config.yaml
bias: "all"
weight_decay: 0.0
lr_head: 0.00464
max_grad_norm: 0.5
max_seq_len: 512
max_steps: 4607
MLP neurons of a small language model. Each row is named by its layer, matrix (down: output weights) and neuron, and shows model dimensions 368-431. Each number is 128 + 32 x the weight over its row's rms, rounded and kept within 0 to 255.
A block is one neuron, or neurons of one layer that tend to fire together. Before each block is what it responds to, as a language model described it from the Wikipedia text at the highest values.

Quantity and negation determiners just before a noun phrase, mostly "no" (no heir, no seats), plus any, little, other, enough, additional.
L4.down851 [173 146 117 111 134 172 131 110 103 136 137  79 167 120 137 110 122 155 108 119 155 112 178 120  93 125  95 220 126 116 114 171  60 101 188 175  86 144  79  95 162 109 114 114  98 154 135 158 118 109 115 140  94 137 131 110  83 159 103 131 139 175 179 181]
L4.down1488 [ 96 106 145 168 164 123 143 117 101 123 129 152 173 109 219 118  98 188  51 108 145 147 115 128 145 148  96 144 127  95  90 101  96  85 150 113 127 101 162 117 106  78 101  73  80  87 157 155 174 119  91 128 141 168 179 145  91 136 193 138 134 120 173 161]
L4.down2338 [160 124 119 172 104  81 100 138  99  60 155 124 148 110 102 103  90  87 154 126 152 207 122 163 126 188 133 165 154 171 106 147 107 128 104  99 106 139 119 160 132  81 143 151  86 113 102  98 112 173 175 126  80 121 164 165 103 178 156  86 132  93 161 141]
L4.down2642 [122 118 137 117 150 134 143 130 130 139 138 142 137 104  70 138 117 153 115  94 149 136 113  68 107 176 169 182 155 138 133 121 101 106 149 158  94 182 136 146 130 153  94 128 111 145 135 164 165 215 136 143 126 162 136 149 181 174 124  73 122 145 156  85]

Main verbs (often a verb's final piece) right after a subject in narrative prose, expecting an object or complement, e.g. ordered, taunted, encourages.
L2.down441 [103 119 189  75 120 109  53 120 118 122 126 144 166 121  82  96 124 128  89 112  54  97 152 172  82  68 139 152 121 110 102 118  97 137 103 188 103 134 178 142  93 116 114  79 100 141 138 111  76 173 151 130 135  87  71 130 126 147 129 132  82 122 103 154]
L2.down716 [161  62 128  83 125 127 144 126 143 141  67 105 128 137 156 114  83  87 105 179 186 115 153  62 125 108 111 153 163 125  75 173 128  97 125 146 154 127 120 120 108 108 200  68  69 111 101 140 164 142 161 162  97  81 140 146 134 133 145 117 142  89 113 121]
L2.down975 [140 144 117  93 127 126 142  44 129 103 147 168 101 143 133  91 158 154  56 138 189 149 157  99 157 115 126 133 148  79 124 121 109 107 127 172 152 152 169 104 126  69 126 142 119  79  75 158 112 134  88 161  96 200 131 127 127 127 166 144 168 187 147  71]
L2.down1035 [160 176  96  43 147 179 141 140 165 168 132 144  97 184  94  71 112 112  94 129  81 146  47 142 164 120 152 138 141 111 142 150 114 121  93 114 180 138 172 163 155 148 125 114  80 159  74 184  89  93 144 138 151 140  93 172 201 163 136  82 101 188 113 131]
L2.down1181 [ 85 119 127 115 143 170 103 139  96 165 127 155 109  72 118  61 121 108 104 160 158 127 151 103 109 212 125 119 123 125 158 188 173 162 121 112 121 165 116 114 111  88  95 106 114 133 153 126 100 113  88 159 199 114 146 110 101 180 158 124 127  77 155 131]
L2.down1350 [134 120 114 153  99 144 148 101 177 130  99  94 151 104 131 204  92 105 110 119 134 141  71 114 112 118 191 167 120  88 176 171 157  88 137 173 123 100 173 131 118 136 117 215 181  55 145 153 130 136 149 135  99 128 118 123  98 115  81  93 198 176 137 155]
L2.down1391 [130 131 141  80 146 105 171 133  77 143 175 162 144 127 101 128 147 130  99 194 126 192  79 127 124 144 113 140  95 149 147  97 180  99 121 159 196  96 112 147 169 104 122 101 136 107 189 128 143 164 101 166  85  84  86 160 134 143 148 112 144 112 154 110]
L2.down1689 [133  95 109 215 153 173 118 116 112 170 130 126 108 150 136 150  81  90 143 133 121 125 118  16 131 107  90 117 226  82 130  87 197 190 121 114 135  58 116  88 163 131  98  87 110 115  95 190 115  96  68 131 100 122 172 176 191 141 164 175  66 129 135 104]
L2.down1831 [ 97 136 140 152  87 116 128 156 125 119 147 128  79 120 146  81  84 149 121  84 112 133 146  95 146 151 156  69 126  87 151 117 157 155 144 158 171 121 124 180 125 150 129  86 120 181 108 100  96 145  56  71 139 167 161 155 144 115 179 145 126 182  87 179]
L2.down1915 [138 156 109 196 126 172 146  65 141  98 119 116  93 148 152 107 158  74 122 108 119  96 198  64 155 128 133 134 100 145 148  73 139 191 172 106 129 120 181 108  53 180 135 146 199 126  78 128 122 113  80 103 113 180 147 144 139  92 131 116 145 120 122 146]
L2.down1968 [153 146 110 130 163 179  75 147 129 165 131 113 166 111 181 191 125  84 110 166  99 134 127 108 180 162  95 112 131 146 127 105 158 111 124 144 130 123 128 152  99  96  54  68 113 182 115 178 150 149 165 134  91 111 114  97 164 139 115 120 137 126 126 151]
L2.down2020 [129 124 150 114 123 137  97 118  86 166 156  85 139  86 141 118 154 111 125 117 208 117 109 133 188 113 154 147 116 127  82 152 118 125 132  95 113 134 189  90  94 160 152 166 109 133 121 174 109  95  88 157  79  95 145 147 123 153 120 142 119 151  87  89]
L2.down2153 [105 147 140 109 157 170 162 147 108 157 172 110 122 155 115 121  95 106  73 148 175  78 166 149  99 125 162 177 157 113 144 120 139 135  93  67 107 139 141 109 115 136  55 137 135 116  99 158  61 128 161  95 107 104 169 151  74  42 104 109 114 143 162 117]
L2.down2190 [ 98  51 161  80  79 150 165 141  84  93 123  95 141  76 140 157 122  45  69 125 173 114 185 111 151 138 193 168 125 110 140 123 142 131  96 149 162 171 140 150 143 131 204  98 150 106 154 182 123 159 122  97 173 141 174 133  75 174 129 119 195 108 116  90]
L2.down2707 [ 98  75 117  70 106 181 130 135 127 160 104 107  75 102 104 175 119 130 127 125 162 149 121  95 169 170 112  76 211 118 116 132 122  92  97 121 137 149 170 103 118 115 149  62 101 164 137 143 152 127 138 137 122 173  88  60 113 108 119 135 125 137 169 138]
L2.down2863 [134 134 197  97 150 134 125 121 136 156 105 107 160 101 125 116 115 197 132 147 138 117 109 153 211 141 155 168 142 113 170  85 122 112 114 143 191 180 107 105 127 190 163 149  93 121 143 132 121 103 133  90 183 103  89 112 127 101 111 129 118 194 141 120]

Mid-sentence words that need an object or clause next: action nouns before of (inspection, seizure), particles and verbs (down, out, discovered), prepositions (for, as).
L5.down2856 [143 111 115  84 132 109 105 144 139 112 139 127 174 134  75 178 116 148 161 129 129 123  88 165 114 186  86 174 145 124 160 162 158  95  94 140 147 145  93 156 205  80 130  57 186 148 105 170 144 109 173  92 137 116 127 121 168 154  23 134 194 101  65 155]

Words that wrap up or pick from a group of items, such as "and other", "among others", "one of", "all", and "many"; also the line breaks and cell bars between rows of tables.
L5.down629 [119  82  84 149 135 142 150 154 129  98 145 110 120  81 143 138  94 137  99 103 118 108 158 107 148 109  85 148 156 126 107 163 132 136 174 133 126 136  27 127 165 118  69  66  79 136 143 125 138 107 117 164 166 125 114 130 135 126 154 141 152  70 137  88]

Main finite verbs of action right after a subject, before an object, in narrative prose: calls the police, took his place, bought the guitar.
L4.down760 [ 86 131  61 103 162 139 147 116 148  84  80 149 135 106  41 117  59 109 126  48 123  86 138 167 158 128  95 120 134 114  92 134 142  68 107 104 123 114  50 188 127 129 137 134  74 128 119 188 171 128 140  62 137 175 145  83 112 114 170 148 175 189 107 135]
L4.down2256 [ 78 156  82 101 150  69 149  55 138 133 137 149 121 174 144 167 110  94 154 129 165  98 139  50 152 132 118  70 131 168 135  79 139 159 109 151 134 118 117 142  97 143  72  81 134 126 155 171 110 114 119 150 114 183 152 109 134 127 148 162 135 168 139 152]
L4.down2263 [ 76  68 117 148 156 110 129 160 126 119 165 195 155 136 177 112 124 117 153 129 181  94 151 126 109 100 112 172 160 102 131 110 118  70 126 137 144 109 158 111 124 154 111 107 188 100 149 169 113 112 154 178  99 177 146 120 129 156 114 178 172 117 140 130]
L4.down2664 [ 73 140  79 158 221 101 209 147 108  28 158 153 152  91 112  86 120 123 104 185 106 154 154 168 115  95  99  81 147  89 118 142 111  68 120 130  74 104 113 124 149 138 127 111 125 115 149 185  72 166 150 182 111 116 102 137 139 139  83 140 150 165 131 155]

Quantity words like most, many, some, much, all, and the of in a number of, a majority of, plus well in as well as.
L2.down77 [156  77 125  61 143 186  85 120 152 111  98 182 122 168 146 132 116 153 123 103  95 152  97 163 136 107  73 118 115 141 124 103 124 119  99 141 148 182 185  96 147  97 143 190 144  89 133 134  90 156 151 163 174 184 149  76 130 132  90 104 124  67 107 116]
L2.down381 [165 203  98 157 176 122 150  89 146 143 129 108 115  87  87 160 191 108 160  96 138 131 125 184  61  98 130 111 149 161  74 157 114 109 147 148 138 163 171  97 119 186 143 109 116 115  75 108 139 134 144 147 118 103 150 144 122  64 125 125  95 115 137 156]
L2.down977 [114 103 155 150 137 116  66 138 122 150  91 120 133 158 134 117 151  93 116 123 109 149 159 118 160 151 148 132 104 148 130 189 119 160 109  88 176 179 154 201 113  91 161 108  53 153 106  92 146 106  75 166 151 162 136 143 133 116 185  86 126 100 140 124]
L2.down1038 [169  98 103 107 137 168  94 105 142 120 147 126  88 138  93 142 119 160 183 118  91 116 118 182 136  82 148  59 116 117 124 119 113 175  99 121 139  97 135 134 114 157 153 144 163 111 186 148  67 146  91 113 103 103 135 170 184 147 122 102 143 181 180 100]
L2.down1085 [130 212 123 133 140 123 189 173 118 127 185 180 165 145 136 151 133 200 119 137 134  59 185 148 107 107 100 172 146 121 142 117 161 118 145 162 137 115 129 131 174 138 163 128 163  99 127 127 132 110 128 129 131 153  77 144 161  91 174 101  80 170 156 152]
L2.down1445 [147  91 166 133 136 139 144 105 122 151 126 161 117 141 125 110 107 178 157 110 100 126 146  88 108 145 152 145 137 129  77 146 109 161 135 157 131 138  92 145 113 125 130 164 181  92 134 179 189  66 169 110 153 148 144 124 118 144 142 147  78 123 112 121]
L2.down1678 [139  93 159 125 172 127 167 120 151  86 170 120 119 171 165 148 150  66 160 128  77 115 168 144 124  98  81 171  81 163 102 102 154 136 107 158 123  85 116 102 176 116 157 125 121 126 119 117 123 112  73 112 120 115 179 102 198  95 135 144 133  71 144  95]
L2.down2148 [112  93 127 118 132 169 118  85 134 132 146 109 105  77 148  97 146 136 154 149 103 171 135  80 182  92  88 175 191 128  67 150 150 113 126  92 150 130 190 133 111 119 163  85 172 122 125 108 130 163  42 137 110 136  87 179 137 144 112 148  79 148  87 119]
L2.down2150 [ 97 135 143 140 131  80 135 147 154 161 184 101  91  64 112  61  84 160 105 155 123 132 103 182 168  96  98 151  84 120 129 165 114  70 107 157  94 173 132 142 160 174 157 166 136 120 168 137 113 135  80 185 131 113 172 121 164 121  94 144  96 153 138  97]
L2.down2244 [138 125 199 165  94 121  93 100 153 103 187  95 113  69 123  81 112 106 133 165 145 101 118  66 115 158 144 140 125 129 136 172 107 124 118 161 103  97  73 145 123  60 101 135 183 130 136 147 124 145 170 136  96 141  62 113 133 127 132  45 146 169 131 106]
L2.down2408 [135 140 163 149 166 114  87 127 142  71 150 132  84 146  99 152  97 122 120  71 133  86 131 113 191 117 125 107 103 150 123 123 149 121 108 161 150  95 139 177 169 134 147 135 139 101 193 120 137 117 133 203 114  98 148 130  92 143 164 129  97 112 133 114]
L2.down2434 [ 97 161 121 135 134  85 164 116 133 135 110 108 107  68 128 112 150  96 168 140 139  97 127 101 120 152 111 123 109 160 114 201 167  94 116 121 105 122  70 146 149 223 132 124 115 104 120 165  82  79 101 131 128  79  93 176 105  90 121 156 114 136 115 107]
L2.down2529 [ 72 109 118  95 144 116 117 122 102 144 117  90 143 125 120 112 132 159 171  75 142 129 133  81 148 102 116 100 206 150 116 123 159 140 152  86 100  99 126 154  71  95 172  75 113 141 135 197 140 141 119 125 122 132 118 111  48 214 149  65  82 138 208  91]
L2.down2767 [118 162 169 154  90 182 131 158 144 154 122 125 162 165 109 102 125 100 159  79 180 116 126 131 100 113  99 104 123 101 134  95 114 107 120 115 139  89 137 102  65 132 109  83 135 183  97 125 125 153  97 139 118 141 148 130 121 134 127 123 199 143 136  95]
L2.down3056 [118 145 140  50 142 146 111 126 138 148 109 187  86 126 183  96  95 134 140 121 185 147 117 115 122 110  96  99  67 167 135 185 123  99  98 104  91 124  80 124  64 158 143 150 159 157  68 145 115  82 100 126  97  90 184 138 137  96  96 136 114 108  94 149]
L2.down3063 [122 152 161  95 122 129  78 148  81 126 119 109 147 124 179  59 142 160  90 110 132 192 181 157  92 125 123 122 107 152 117 145 162 141  57 160 159 145 119 148 150 176 113 131 113 150 153 106 141 171 102 114 127 108 148 156 125 154 150 106 123 151 136  89]